python train.py --n_head=6 --tie_embeddings=true --init_std_down=0.0 --beta2=0.99
MLP neurons of a small language model. Each row is named by its layer, matrix (up: input weights; down: output weights) and neuron, and shows model dimensions 128-255. Each number is 50 + 10 x the weight over its row's rms, rounded and kept within 0 to 99.
Before each neuron's rows, "fires on" lists the tokens most often at its 100 highest values on Wikipedia text that the model never trained on. A number after a token or word is its count.

fires on: "ul" 25, "and " 16, "of " 10, "re" 9, "in" 4
L3.up488:36 51 36 45 69 39 47 46 70 47 45 47 56 26 53 64 57 38 54 36 58 43 57 45 51 45 44 58 46 56 48 46 60 36 55 42 55 48 36 54 54 68 46 32 42 51 46 31 47 47 49 51 38 44 49 47 56 69 44 48 51 54 66 47 59 27 56 34 69 54 63 55 59 60 51 63 56 52 45 56 52 55 42 64 52 33 57 59 45 58 59 52 47 64 69 49 50 49 30 52 38 43 58 52 53 46 50 41 51 41 48 46 68 63 59 65 35 36 34 46 48 47 48 61 39 43 48 52
L3.down488:51 45 57 57 43 42 43 64 40 31 58 58 37 41 56 63 49 70 50 58 50 51 52 54 51 56 46 31 58 44 49 64 33 50 48 63 48 50 47 56 33 46 51 60 39 40 59 34 47 69 43 45 46 50 49 57 45 63 39 57 49 54 44 46 34 48 36 44 40 58 48 69 49 59 45 60 43 55 44 62 45 71 58 39 38 48 46 52 49 77 48 50 50 53 59 38 77 50 63 56 43 53 47 28 40 64 55 57 54 56 37 47 64 47 51 47 47 42 44 49 43 41 60 48 66 40 73 48

fires on: "in" 28, "d" 11, "-" 9, "ad" 5
L3.up200:43 55 41 63 34 45 49 51 45 45 58 53 46 55 48 36 39 41 49 52 52 35 58 44 61 43 34 60 75 34 59 34 62 52 69 51 48 52 38 44 44 50 60 57 68 58 50 49 66 40 55 47 38 65 50 42 65 55 32 77 42 42 61 61 63 32 53 49 57 56 57 37 51 48 53 59 58 75 48 28 72 49 51 54 46 43 50 31 50 57 53 68 54 54 39 48 38 33 55 51 56 58 66 54 45 29 46 70 52 37 59 46 54 58 54 56 36 51 58 44 67 46 38 50 48 50 54 55
L3.down200:50 37 58 43 42 54 39 47 62 63 62 61 67 46 44 61 45 56 53 51 66 58 22 60 39 50 50 37 34 39 43 67 57 28 46 51 45 45 46 58 47 40 60 60 45 49 51 42 50 37 59 50 49 46 44 49 54 50 78 49 51 47 53 56 54 55 50 33 57 68 28 54 58 61 44 44 43 45 25 41 43 42 42 28 46 47 63 51 56 49 47 31 47 57 45 37 58 58 46 59 59 56 50 37 58 53 64 33 55 60 47 54 58 32 53 37 44 45 43 53 55 71 56 62 38 49 60 41

fires on: "ing" 21, "ach" 11, "ang" 8, "3" 7, "2" 5, "ign" 5
L3.up539:53 46 52 65 60 45 52 38 66 44 55 43 54 31 56 62 57 48 58 35 49 46 48 53 50 30 38 53 34 41 25 52 57 56 32 28 57 55 51 43 65 53 60 47 44 54 35 31 27 53 56 52 56 62 49 40 46 51 58 37 49 45 67 46 46 53 52 45 74 30 49 40 47 64 39 55 36 39 45 44 59 64 57 39 39 58 52 48 51 40 35 51 52 44 47 57 59 56 60 39 65 55 64 69 42 48 54 57 51 52 71 45 38 28 47 61 58 58 48 58 53 61 39 37 47 56 45 34
L3.down539:36 54 54 51 43 53 73 49 41 52 54 75 59 52 45 40 54 43 45 36 56 52 45 33 55 47 55 56 48 51 47 45 57 48 34 47 42 42 37 69 47 59 57 53 41 44 58 59 47 49 51 45 42 33 40 45 47 45 60 57 61 43 59 64 56 56 36 31 60 58 38 38 53 65 51 35 50 38 32 34 27 63 42 45 35 46 62 49 58 58 43 45 49 45 59 45 58 33 54 52 46 44 62 57 54 57 53 56 53 45 55 39 61 49 54 41 49 44 58 51 45 46 50 54 33 50 72 39

fires on: "I" 41, "y" 16, "es" 9, "4" 6, "as" 5
L3.up243:45 41 49 71 40 44 40 43 47 62 34 39 60 40 46 47 32 53 55 34 73 56 39 64 52 51 41 58 48 58 43 55 62 52 47 67 46 36 52 31 48 37 39 37 45 49 49 47 53 40 55 62 42 36 62 48 36 34 50 56 53 52 67 63 51 31 64 55 43 25 62 38 60 73 50 59 46 43 48 41 50 66 51 44 65 50 40 67 47 54 43 49 57 51 62 58 29 51 56 51 50 36 49 53 56 38 40 47 48 41 70 40 56 57 49 50 45 43 56 70 67 52 48 51 75 37 56 57
L3.down243:57 65 46 64 49 68 52 43 38 58 57 43 53 55 61 48 57 63 62 48 54 54 41 74 47 40 33 59 41 53 64 56 53 38 57 55 51 42 47 36 47 42 42 57 39 54 62 54 29 47 50 48 45 43 43 56 53 68 65 34 54 54 50 76 32 53 46 40 31 53 30 45 36 53 47 63 66 57 31 40 50 56 38 46 55 48 48 68 46 43 42 67 47 45 50 64 33 46 51 64 40 63 44 46 58 50 41 68 44 43 36 49 61 37 62 54 49 56 52 65 37 43 65 54 44 47 39 53

fires on: "to" 16, "le" 16, "se" 10, "te" 7, "ash" 6
L3.up620:50 46 48 44 64 64 26 39 61 29 61 39 43 52 60 45 68 40 66 55 56 60 56 36 47 34 43 56 67 48 41 51 69 59 47 57 49 65 37 49 50 54 68 66 46 36 41 53 40 39 41 56 42 55 50 61 47 37 47 41 62 42 49 59 41 34 62 41 61 52 53 53 44 54 61 53 54 53 46 34 53 60 40 56 29 54 50 53 48 50 34 60 58 60 27 53 44 38 50 52 50 48 32 53 57 45 34 54 66 63 59 45 46 60 53 37 56 36 32 55 38 41 50 43 49 52 71 40
L3.down620:45 48 53 55 57 47 37 59 54 48 35 47 63 43 51 39 52 72 52 25 66 45 53 45 35 49 51 64 40 40 47 41 47 50 49 44 48 52 65 66 39 54 53 40 52 57 49 46 58 62 56 36 51 53 31 64 45 67 46 45 50 53 70 59 28 59 41 51 44 47 61 52 42 60 37 39 40 49 54 60 51 42 68 57 42 58 75 73 45 49 24 60 52 50 55 34 51 63 46 51 31 51 63 46 42 55 57 45 43 47 47 50 52 48 52 47 54 53 51 50 54 80 46 43 56 39 52 40

fires on: "°" 40, "as" 11, "z" 7
L3.up1138:63 60 45 32 52 36 51 49 62 57 63 57 45 44 52 45 56 44 57 55 46 50 53 52 47 54 33 47 50 57 30 53 45 50 42 49 55 46 48 49 54 69 42 50 56 35 50 55 53 52 46 65 28 44 59 25 52 44 49 35 51 52 55 54 47 31 40 44 49 41 62 48 50 42 47 45 45 45 38 40 59 56 63 42 57 46 37 69 60 62 62 66 68 54 53 40 37 35 38 44 28 61 63 50 61 36 46 37 37 60 45 42 54 73 39 59 50 45 35 59 54 52 65 64 70 54 49 54
L3.down1138:59 59 63 48 65 57 46 39 36 39 54 49 61 49 48 61 50 54 46 46 67 53 39 42 41 62 57 53 47 56 47 60 37 39 39 32 38 61 40 69 50 51 64 67 53 78 56 36 29 42 53 50 49 34 57 50 60 43 44 54 49 45 33 30 43 53 46 55 58 47 62 41 24 59 48 27 44 34 34 46 48 38 46 62 45 48 47 48 68 58 46 56 49 32 55 53 50 55 54 47 64 46 38 30 62 65 52 66 59 58 41 67 41 46 49 59 65 55 42 44 66 42 38 54 74 64 38 55

fires on: "in " 19, " " 12, "er " 8, "/" 7, "s " 7, "1 " 6
L3.up1187:41 52 44 62 52 34 72 51 49 57 36 48 34 41 60 53 53 51 59 58 32 46 46 48 42 48 57 53 56 53 52 52 46 70 44 46 49 19 61 41 68 58 42 47 60 72 59 32 54 46 60 54 28 65 52 42 47 60 63 64 44 65 37 62 45 51 50 61 49 52 45 52 48 44 81 53 57 61 55 31 45 47 53 49 54 39 38 35 64 50 43 39 51 39 61 46 60 24 60 36 34 55 66 65 53 49 59 62 51 49 68 42 45 40 50 52 51 51 49 64 43 51 49 46 44 45 52 33
L3.down1187:56 58 58 37 45 43 46 43 46 32 70 45 56 49 57 59 55 44 40 46 50 52 59 56 47 55 50 37 53 57 64 55 48 47 34 40 46 48 41 61 52 55 63 43 61 56 43 57 37 51 57 53 56 46 58 33 45 41 37 46 54 48 45 43 49 48 58 53 50 39 43 48 47 62 41 31 76 50 60 50 46 57 57 44 66 37 42 54 52 47 53 53 40 41 51 45 46 65 54 47 31 31 33 41 69 59 52 41 44 59 61 44 42 47 55 59 35 44 37 66 49 38 45 59 54 61 53 79

fires on: "a " 23, "a" 15, "ad " 8, "ar " 8, "ul " 5
L3.up605:48 49 52 52 38 56 26 63 43 49 62 54 51 57 50 59 56 45 59 39 66 31 57 38 34 57 58 42 66 51 57 45 62 56 47 59 58 41 37 61 48 33 51 56 38 43 33 54 45 48 47 59 56 45 45 46 56 52 69 49 62 43 54 52 28 47 48 62 31 63 42 57 56 49 52 60 52 32 67 40 51 42 42 44 55 51 45 54 61 49 60 58 51 38 57 56 52 33 43 48 48 38 67 60 56 48 42 32 40 46 48 47 56 54 25 46 62 48 48 32 66 56 32 57 55 29 56 49
L3.down605:63 54 34 63 73 51 50 24 52 45 52 50 47 45 53 33 59 55 40 63 68 57 43 48 49 49 31 56 54 55 65 61 48 65 47 39 41 51 67 48 54 38 49 45 42 26 55 49 61 56 53 50 60 38 30 64 60 66 54 56 34 39 53 40 30 22 38 51 43 52 45 43 51 48 36 61 62 44 36 51 61 67 57 64 55 55 59 40 40 63 59 56 49 47 57 71 45 42 61 50 48 61 35 56 38 43 40 57 49 46 32 52 41 47 42 44 46 62 49 45 45 36 29 61 54 50 45 49

fires on: "em" 16, "ly" 13, "ap" 13, "p" 11, "li" 6, "di" 6
L3.up494:35 39 54 66 70 61 37 67 51 40 54 47 61 33 31 39 54 50 74 43 44 51 55 54 48 55 58 48 47 76 42 53 73 53 52 47 44 45 44 57 56 61 40 51 46 54 58 43 50 36 57 75 27 53 41 52 61 59 54 33 48 62 58 50 52 40 36 53 66 44 47 44 42 43 42 56 48 64 57 31 56 51 55 49 62 47 51 31 39 44 46 27 49 31 66 46 54 49 49 59 35 35 53 50 43 45 43 66 61 77 54 35 53 44 54 39 59 51 49 46 53 56 68 38 46 44 67 45
L3.down494:51 65 42 50 52 55 50 42 54 56 67 38 45 50 47 54 49 53 35 65 50 47 36 37 42 53 51 36 33 53 62 64 48 60 44 62 52 47 40 47 57 49 30 48 63 40 27 41 52 55 52 49 61 48 49 50 49 46 44 62 50 48 53 55 47 62 64 53 44 24 56 48 48 56 38 48 48 66 50 47 54 41 31 71 61 61 44 44 35 54 54 35 32 25 47 49 59 50 40 49 53 53 66 60 30 38 45 58 56 54 59 52 35 51 53 60 57 42 43 54 63 43 60 54 44 57 51 62

fires on: ": " 29, "between " 17, "section " 5
L3.up11:38 63 28 31 52 42 34 41 53 55 34 52 58 37 49 49 39 56 42 58 57 43 55 39 52 65 54 51 43 57 51 61 69 45 41 54 61 21 59 63 59 30 48 31 34 63 32 42 55 59 65 46 56 67 58 50 64 51 63 41 45 46 44 52 49 56 62 61 47 39 65 59 46 69 49 46 30 49 50 54 39 47 53 58 52 44 49 45 50 40 58 49 57 41 46 52 67 39 55 36 33 43 55 47 48 63 48 53 49 66 57 47 49 54 49 64 42 59 47 37 59 49 47 43 46 45 53 42
L3.down11:50 47 53 75 54 44 65 42 37 54 45 48 45 50 46 39 60 67 52 62 27 53 44 66 56 51 60 55 57 58 44 52 39 40 44 29 48 65 58 68 42 41 65 57 49 53 54 39 57 62 65 48 73 45 53 64 45 34 29 67 54 48 52 41 44 48 58 43 41 66 35 38 62 39 54 54 59 41 49 44 35 62 64 40 42 29 42 49 48 47 30 49 47 50 59 69 19 51 48 70 63 45 50 46 59 53 52 57 51 40 38 61 55 49 43 40 47 54 42 56 57 52 49 50 47 48 30 55

fires on: "ing" 24, "ang" 16, "ti" 15, "rang" 5, "time " 4
L3.up285:50 51 53 40 51 55 61 66 46 36 49 39 42 40 46 32 52 39 44 70 52 54 56 46 40 51 55 49 46 45 45 62 50 56 31 52 63 36 32 47 53 61 51 50 58 47 62 44 29 21 37 63 60 56 43 40 51 59 51 50 60 57 51 56 54 41 53 36 65 48 49 64 57 50 48 58 42 54 59 53 35 68 43 55 57 48 62 62 64 40 61 50 66 44 60 38 44 66 64 53 58 44 54 44 67 30 43 57 53 61 49 46 50 40 51 44 56 52 48 70 61 59 40 51 50 57 57 39
L3.down285:56 29 72 48 42 53 50 27 43 58 20 43 53 62 47 58 51 42 44 67 61 57 45 45 66 37 51 57 46 62 48 42 42 35 35 43 49 50 51 66 35 52 58 41 42 53 38 42 56 57 52 54 52 69 69 40 56 48 44 52 48 44 44 47 42 22 44 46 46 60 36 47 57 66 49 31 47 41 34 63 43 38 45 47 45 54 46 49 62 49 22 59 55 47 48 51 39 43 54 47 51 57 50 47 51 71 47 53 61 49 48 64 57 40 58 47 38 52 61 47 58 44 61 46 59 55 50 41

fires on: "ol" 20, "in" 11, "and " 8, "ed " 6, "á" 5
L3.up122:52 47 20 52 58 31 54 62 49 51 60 54 65 69 47 63 52 53 50 57 61 59 60 47 56 56 55 47 54 52 39 51 70 54 44 39 57 64 61 35 60 44 38 44 44 48 45 50 33 52 59 46 44 50 64 38 52 44 55 62 59 40 33 55 64 30 33 49 33 42 56 51 50 34 49 38 47 52 47 51 43 49 51 68 58 36 40 42 51 45 49 49 55 41 64 50 80 46 56 54 22 68 49 55 67 53 45 57 63 42 44 22 50 67 49 60 44 54 37 57 55 33 57 44 41 56 62 43
L3.down122:56 72 49 38 40 55 57 65 24 36 47 45 51 43 51 32 51 72 52 35 44 46 39 52 35 39 51 33 52 58 41 47 40 49 53 48 43 50 41 46 48 50 39 55 44 53 62 53 48 36 34 51 40 42 48 48 41 59 47 59 62 50 67 54 49 73 53 60 55 61 39 54 42 64 44 52 57 54 49 57 49 50 41 60 49 57 42 61 62 52 49 52 51 40 47 45 45 70 48 34 48 35 44 50 48 31 56 43 42 57 30 60 34 38 56 26 65 47 66 46 46 56 52 56 67 30 52 35

fires on: "f" 19, "j" 16, "st" 7, "b" 6, "h" 6
L3.up422:49 44 49 47 37 39 41 49 43 55 46 57 48 56 33 49 40 59 57 57 50 69 57 50 49 39 52 44 66 50 52 40 37 52 46 50 46 52 46 39 54 44 51 49 44 75 46 45 58 41 60 55 50 60 39 51 49 48 53 63 47 52 49 61 44 21 65 43 52 43 47 37 52 40 50 73 55 63 47 40 27 53 45 49 46 48 29 48 54 50 43 40 49 42 50 56 72 59 63 49 68 55 68 43 53 24 41 42 49 40 51 25 46 57 63 40 44 45 43 51 59 60 71 60 61 43 57 46
L3.down422:38 45 47 48 39 53 51 61 67 59 50 36 55 42 36 57 51 60 64 44 46 56 25 55 53 39 36 51 59 42 40 39 58 37 38 69 56 66 44 37 52 34 54 47 35 57 52 60 66 58 49 42 37 44 48 42 63 72 53 44 57 45 49 58 58 59 53 38 63 37 37 43 55 40 43 62 58 45 49 59 54 54 24 60 54 47 50 57 54 54 59 43 37 71 42 41 50 50 63 57 40 47 44 52 45 44 61 37 55 58 39 49 60 50 56 47 43 50 50 51 57 48 67 69 39 64 42 51

fires on: "in " 24, "(" 19, "p " 7, " " 5, "} " 4
L3.up1213:55 46 50 70 39 31 36 42 50 56 49 42 56 50 59 49 58 61 39 42 53 53 59 51 63 50 50 45 63 42 38 52 65 56 60 49 53 53 55 46 63 46 58 44 35 39 38 37 43 57 41 50 40 67 63 49 41 55 54 39 58 49 43 59 64 37 45 64 42 54 61 50 56 55 60 54 39 26 45 43 40 48 38 42 49 58 43 47 35 50 58 57 50 53 43 54 69 46 70 35 40 55 66 51 44 70 46 41 43 58 56 58 53 73 47 58 39 43 50 47 43 54 56 51 39 35 51 41
L3.down1213:49 61 54 49 33 56 49 43 54 60 43 53 54 53 57 60 39 48 33 60 50 54 47 37 55 49 52 54 46 58 38 58 45 52 46 38 41 61 48 69 42 38 57 55 45 55 69 58 43 47 58 46 57 41 63 40 42 57 48 57 58 48 58 35 46 53 53 68 62 43 18 62 50 54 63 61 53 66 49 54 34 49 51 57 50 54 51 61 58 40 39 45 56 63 48 52 44 53 28 56 59 63 52 42 77 53 51 58 65 41 53 57 45 40 54 41 42 43 40 58 48 43 40 36 40 61 65 65

fires on: "leg" 14, "l" 10, "oll" 9, "0" 9, "ro" 8, "ough" 7
L3.up333:43 24 41 49 45 53 47 58 55 47 57 50 52 45 50 71 54 55 36 32 65 69 57 42 58 49 49 68 35 47 51 39 41 48 34 46 46 38 57 25 58 61 55 39 37 58 62 23 41 48 42 52 57 59 69 49 53 51 62 64 56 58 61 62 57 49 60 69 64 45 62 54 46 49 60 41 48 47 44 56 63 41 44 57 43 55 42 53 40 42 58 67 44 48 70 40 58 58 42 48 50 45 50 35 59 51 39 65 33 47 56 38 36 43 48 59 56 59 33 44 47 69 46 40 40 56 52 48
L3.down333:39 80 38 58 46 33 38 63 52 45 38 54 47 54 63 49 49 45 49 61 56 48 49 61 66 34 51 58 52 34 51 56 44 52 35 62 56 50 58 46 63 49 43 40 53 57 56 46 53 53 52 48 63 55 49 50 48 51 54 51 42 57 42 53 34 50 57 51 56 46 37 46 55 45 69 65 35 42 29 55 64 81 51 46 38 64 54 51 59 71 51 38 45 46 47 67 50 19 40 39 44 56 56 49 48 60 51 59 62 47 46 61 53 58 45 50 33 46 49 58 53 37 40 39 49 69 50 67

fires on: "ol" 13, "ig" 11, "it" 10, "z" 8, "g" 8, "p" 7
L3.up679:34 52 45 40 46 33 59 50 60 58 46 48 60 49 41 50 39 40 52 30 62 48 56 32 58 39 43 56 42 55 62 48 58 65 55 56 43 58 65 57 42 56 26 60 38 45 55 47 48 71 43 54 50 49 39 34 54 54 43 36 53 56 51 41 37 38 49 45 54 34 49 36 46 56 55 67 46 41 57 52 35 62 60 61 51 72 54 38 52 56 49 36 53 40 76 55 30 59 35 53 60 46 61 60 49 48 47 34 41 56 48 52 56 44 61 41 36 62 44 43 61 50 73 44 43 63 69 47
L3.down679:52 52 45 37 52 43 45 51 44 60 46 31 54 54 36 39 54 63 59 58 43 51 37 43 45 50 49 62 50 48 45 52 32 59 52 56 45 39 57 50 53 78 52 54 55 54 44 61 46 42 54 51 54 57 63 67 51 61 35 49 52 60 61 40 53 28 57 59 49 42 38 52 54 39 43 59 43 41 44 41 49 70 54 37 58 59 34 38 52 56 37 48 56 48 53 47 46 50 59 49 44 58 23 45 41 66 43 36 51 49 65 40 56 63 40 27 26 58 50 61 42 35 44 52 53 64 43 56

fires on: "l" 24, "rel" 11, "is" 9, "Lake " 6, "years " 5
L3.up1427:44 42 51 49 40 42 49 64 60 62 29 52 56 71 44 44 44 23 59 63 52 58 58 34 57 40 39 43 45 47 53 47 39 43 30 50 64 55 49 54 45 42 66 44 34 47 49 37 41 35 37 59 39 56 56 66 55 68 48 59 49 48 55 43 50 46 42 45 60 35 59 61 47 44 52 32 52 50 31 52 62 73 64 59 41 51 51 46 48 59 52 56 43 35 54 43 58 48 49 50 44 55 54 47 60 57 59 43 51 61 60 40 37 64 43 48 43 54 25 54 54 51 51 53 44 59 56 60
L3.down1427:37 49 55 52 58 46 49 55 41 53 40 57 43 53 48 33 34 48 50 41 45 48 36 36 43 53 56 56 50 61 46 59 42 44 48 56 43 39 50 40 55 46 31 80 37 38 47 50 44 34 54 52 54 53 56 47 38 53 43 48 55 74 60 62 64 48 69 66 38 65 51 54 45 63 41 40 58 41 42 47 52 45 32 69 47 78 67 36 43 51 45 60 44 38 41 56 71 49 63 49 48 31 53 51 52 35 60 39 55 55 40 68 38 57 35 55 46 51 61 65 49 61 65 53 65 60 66 50

fires on: "not " 21, "to " 13, "t " 11, "ly " 10, ". " 7, "ever " 5
L3.up1504:39 38 49 47 57 38 40 66 49 44 59 48 47 53 49 44 52 39 55 48 45 52 54 37 42 37 48 34 57 66 40 64 54 32 45 59 42 42 31 55 68 37 35 38 73 38 73 47 41 51 63 64 40 44 48 60 51 49 50 66 43 38 59 52 32 38 57 60 66 56 47 54 55 64 47 49 42 49 66 57 49 36 34 46 41 46 56 54 55 62 56 50 51 53 45 35 45 27 51 52 34 48 55 58 56 53 49 52 51 50 43 50 63 60 57 45 58 59 56 28 55 49 49 37 55 37 71 54
L3.down1504:44 51 62 57 34 31 54 72 43 53 66 58 49 56 52 45 53 54 46 34 48 45 34 65 49 39 38 38 43 56 64 62 51 49 37 49 19 37 58 59 35 47 44 55 52 51 64 40 46 53 50 48 46 55 34 48 57 38 25 42 61 36 48 47 29 34 51 35 60 80 64 41 40 58 55 53 46 57 51 44 43 56 44 46 36 38 51 49 52 40 56 65 70 55 54 36 73 56 46 61 31 50 36 54 47 48 55 68 42 27 56 44 49 65 62 46 40 53 37 66 51 40 61 43 42 25 42 60

fires on: "r" 18, "ock" 11, "es" 10, "yr" 7, "y" 6, "od" 4
L3.up794:45 48 48 43 49 45 59 44 42 53 39 37 57 80 48 54 35 51 51 54 65 66 46 44 27 47 47 52 60 54 39 45 57 49 40 49 49 49 54 37 48 39 39 59 28 65 55 43 50 44 55 59 38 48 63 28 42 49 61 56 68 65 44 72 60 33 55 35 53 38 38 51 51 43 49 29 41 43 40 47 35 54 49 52 44 62 49 54 53 43 49 51 47 53 56 48 59 55 63 45 53 49 50 48 67 57 40 52 51 62 40 48 65 60 48 44 53 37 44 58 35 44 42 50 50 50 41 28
L3.down794:63 47 62 57 50 29 44 42 48 51 36 58 44 44 59 58 64 54 56 49 40 43 40 62 63 32 40 62 42 52 55 48 58 51 52 36 50 35 34 45 44 73 56 53 43 58 47 58 32 69 42 39 44 44 43 66 38 62 49 54 41 60 32 23 41 51 50 64 58 79 45 49 52 41 51 44 71 50 51 49 60 43 26 51 49 38 47 40 53 61 57 52 33 50 63 50 48 55 39 44 43 49 33 40 46 57 53 55 48 43 54 54 62 47 56 41 45 40 44 40 62 44 27 51 76 44 43 44

fires on: "s " 30, "A " 11, "ues " 8, "ages " 7, "is " 6, "tions " 6
L3.up330:67 48 49 33 66 40 55 66 42 47 37 52 64 50 48 65 57 43 47 49 56 40 31 34 39 60 59 44 45 55 46 52 48 44 52 53 52 53 57 40 55 54 52 62 43 53 43 43 59 45 42 50 55 56 67 41 41 39 38 50 50 61 57 79 38 43 50 65 28 38 42 44 42 56 38 40 40 60 51 41 55 42 66 69 67 52 48 32 50 50 65 56 46 46 55 31 52 45 60 45 57 41 63 39 77 59 24 49 58 59 62 44 55 48 60 37 51 54 42 59 53 64 49 45 58 43 42 40
L3.down330:44 40 53 67 43 54 61 52 43 47 62 35 48 59 59 46 50 53 58 40 36 54 57 41 58 58 68 54 55 49 51 66 56 39 32 59 63 45 32 55 73 37 36 58 56 65 30 53 51 52 55 59 41 49 24 48 54 65 43 46 49 39 45 46 61 52 50 51 48 44 62 43 67 41 42 42 76 46 50 54 42 45 44 37 33 34 49 43 50 60 47 39 42 51 45 39 54 51 48 57 48 38 67 61 43 43 54 48 33 47 54 55 48 45 50 63 50 57 47 49 28 51 65 45 51 54 44 56

fires on: "olog" 14, "0" 14, "al" 8, "end" 5, "contin" 5, "popul" 5
L3.up1340:56 33 55 55 42 40 45 48 51 60 46 56 46 49 32 57 36 46 43 40 54 42 43 58 63 51 59 50 31 53 29 29 48 57 44 47 47 40 42 51 51 64 52 49 44 34 55 38 40 44 41 43 50 50 60 62 53 43 55 67 54 44 59 54 52 35 51 50 49 30 53 52 55 73 47 43 62 43 50 47 57 43 62 45 42 59 54 39 46 66 45 66 59 37 39 61 68 56 57 28 58 56 67 60 46 50 33 50 63 44 54 41 65 57 64 47 39 44 47 38 67 58 57 48 41 61 74 63
L3.down1340:44 29 47 38 50 42 62 62 42 37 59 55 49 57 56 45 50 60 49 52 73 45 60 64 54 45 32 46 33 46 59 39 58 28 56 50 46 44 46 54 63 36 48 45 34 60 42 57 52 40 67 70 43 47 46 49 44 49 45 54 54 62 40 38 37 44 49 38 40 59 38 44 52 55 57 55 48 44 43 39 63 45 59 42 49 34 48 47 59 47 37 48 44 52 44 45 27 43 60 37 69 60 63 78 58 65 46 50 78 71 54 70 58 30 55 47 48 29 39 53 49 49 52 43 43 52 30 49

fires on: "as" 17, "to " 13, "ass" 9, "ase" 6, "ary " 6
L3.up1126:62 50 64 51 42 30 32 47 42 45 50 51 45 28 53 52 44 48 45 62 53 50 57 67 48 41 48 66 47 58 63 39 71 59 41 52 54 30 39 44 50 54 55 52 41 48 52 41 53 49 59 63 53 63 55 46 59 48 48 41 63 58 48 53 40 43 60 42 41 46 62 55 55 51 48 50 59 47 55 34 44 52 38 44 53 51 36 62 35 51 41 62 69 40 48 56 53 47 54 35 57 68 44 32 50 52 46 20 73 54 66 64 47 60 47 63 58 56 66 77 43 59 32 39 61 60 56 42
L3.down1126:38 56 47 54 66 60 59 56 54 48 55 46 67 55 56 49 61 60 70 41 49 37 47 48 44 53 40 40 57 39 48 51 55 40 30 53 55 52 36 63 67 65 60 42 50 74 35 66 44 41 69 35 39 37 56 42 59 33 53 49 43 50 59 45 45 64 43 50 58 49 59 51 45 47 53 40 49 61 52 43 51 53 53 66 44 52 47 54 45 42 55 50 40 53 45 56 48 69 62 57 36 48 56 60 57 23 51 70 43 50 45 36 40 33 43 74 58 54 34 27 46 59 52 60 53 48 46 45

fires on: "iz" 10, "ing" 9, "ou" 9, "ie" 8, "ian" 8, "pos" 7
L3.up1437:55 42 25 49 45 21 59 56 49 43 34 48 51 75 52 57 61 44 39 29 50 40 59 42 48 54 46 38 41 65 44 44 68 56 56 48 40 36 45 53 49 47 41 46 34 43 61 53 54 42 48 77 39 50 46 47 50 39 75 50 39 56 46 72 56 47 50 48 48 37 75 45 57 39 59 46 47 55 48 44 44 51 26 55 49 50 54 51 76 50 49 56 72 36 44 18 36 41 41 22 42 38 60 41 55 51 59 37 46 51 55 37 46 69 54 57 56 47 50 60 40 53 44 50 65 48 76 44
L3.down1437:48 59 53 40 60 34 34 45 40 48 42 43 51 41 56 55 48 45 62 36 44 40 51 57 45 44 41 65 40 52 37 54 47 48 43 45 55 52 42 44 37 58 54 40 51 42 52 53 54 40 43 40 58 43 59 74 43 49 47 67 42 59 49 23 53 51 40 50 51 55 61 81 44 46 48 36 35 52 71 52 42 39 53 43 68 59 47 47 24 57 64 38 48 54 51 58 55 58 32 66 46 47 53 55 36 39 46 65 57 46 45 51 64 41 39 58 69 59 44 41 47 65 47 66 58 16 39 49

fires on: "not " 20, "is " 14, "r" 14, "c" 6, "ul" 5
L3.up452:59 46 48 61 57 47 48 58 55 38 57 47 51 53 60 49 43 53 68 45 43 58 45 64 33 46 46 58 50 54 63 55 54 52 55 45 48 66 48 51 37 53 40 53 29 42 46 50 49 63 48 48 52 52 63 60 55 42 57 54 58 41 60 42 68 45 53 58 58 53 58 35 71 45 53 42 48 52 42 31 52 21 62 53 37 55 38 42 52 49 62 48 55 42 50 41 60 44 44 42 61 40 49 60 59 33 51 58 63 42 60 29 40 48 59 34 48 56 41 49 54 47 55 46 61 59 44 43
L3.down452:52 36 42 42 48 43 45 41 33 70 39 32 53 52 50 49 46 51 48 61 55 57 53 50 47 44 65 56 48 68 53 46 51 66 61 49 53 38 47 33 70 78 27 31 49 41 42 64 40 51 75 49 60 45 42 71 66 57 42 47 54 47 50 53 45 55 75 52 52 43 42 56 65 45 44 58 59 45 44 45 34 42 44 50 44 43 51 46 42 41 45 71 29 67 43 66 53 58 51 40 66 59 53 61 52 47 63 49 54 50 63 43 58 46 43 54 50 56 52 52 56 43 61 59 50 40 28 47

fires on: "K" 15, "in " 12, "O" 10, "one " 8, "between " 6, "the " 6
L3.up288:37 57 46 43 52 55 37 58 43 54 37 62 56 46 45 42 24 50 47 48 45 40 55 45 38 42 28 49 37 52 40 52 57 52 59 55 42 45 36 62 40 50 33 40 50 48 49 51 53 56 49 53 42 61 57 57 43 65 53 40 54 44 54 41 48 66 55 52 56 33 56 35 57 60 45 76 40 45 47 36 40 58 38 49 41 66 41 60 65 64 45 54 45 47 46 50 45 45 66 53 30 44 57 67 43 53 45 62 55 64 49 57 54 46 53 44 47 67 58 63 63 52 55 47 44 43 45 54
L3.down288:60 43 58 50 41 55 66 67 50 49 61 53 42 48 64 36 49 45 47 57 53 51 56 51 47 56 51 68 63 50 56 36 54 62 45 45 57 49 63 48 39 38 48 50 40 48 54 51 39 68 46 55 67 41 64 57 43 49 56 50 54 58 46 37 40 47 54 52 48 63 42 48 51 36 47 52 57 50 61 60 59 43 44 43 45 44 47 60 44 51 44 55 35 56 58 52 57 45 50 37 39 72 46 35 52 48 35 71 39 36 61 45 49 40 52 59 37 57 45 44 50 47 50 28 49 36 33 56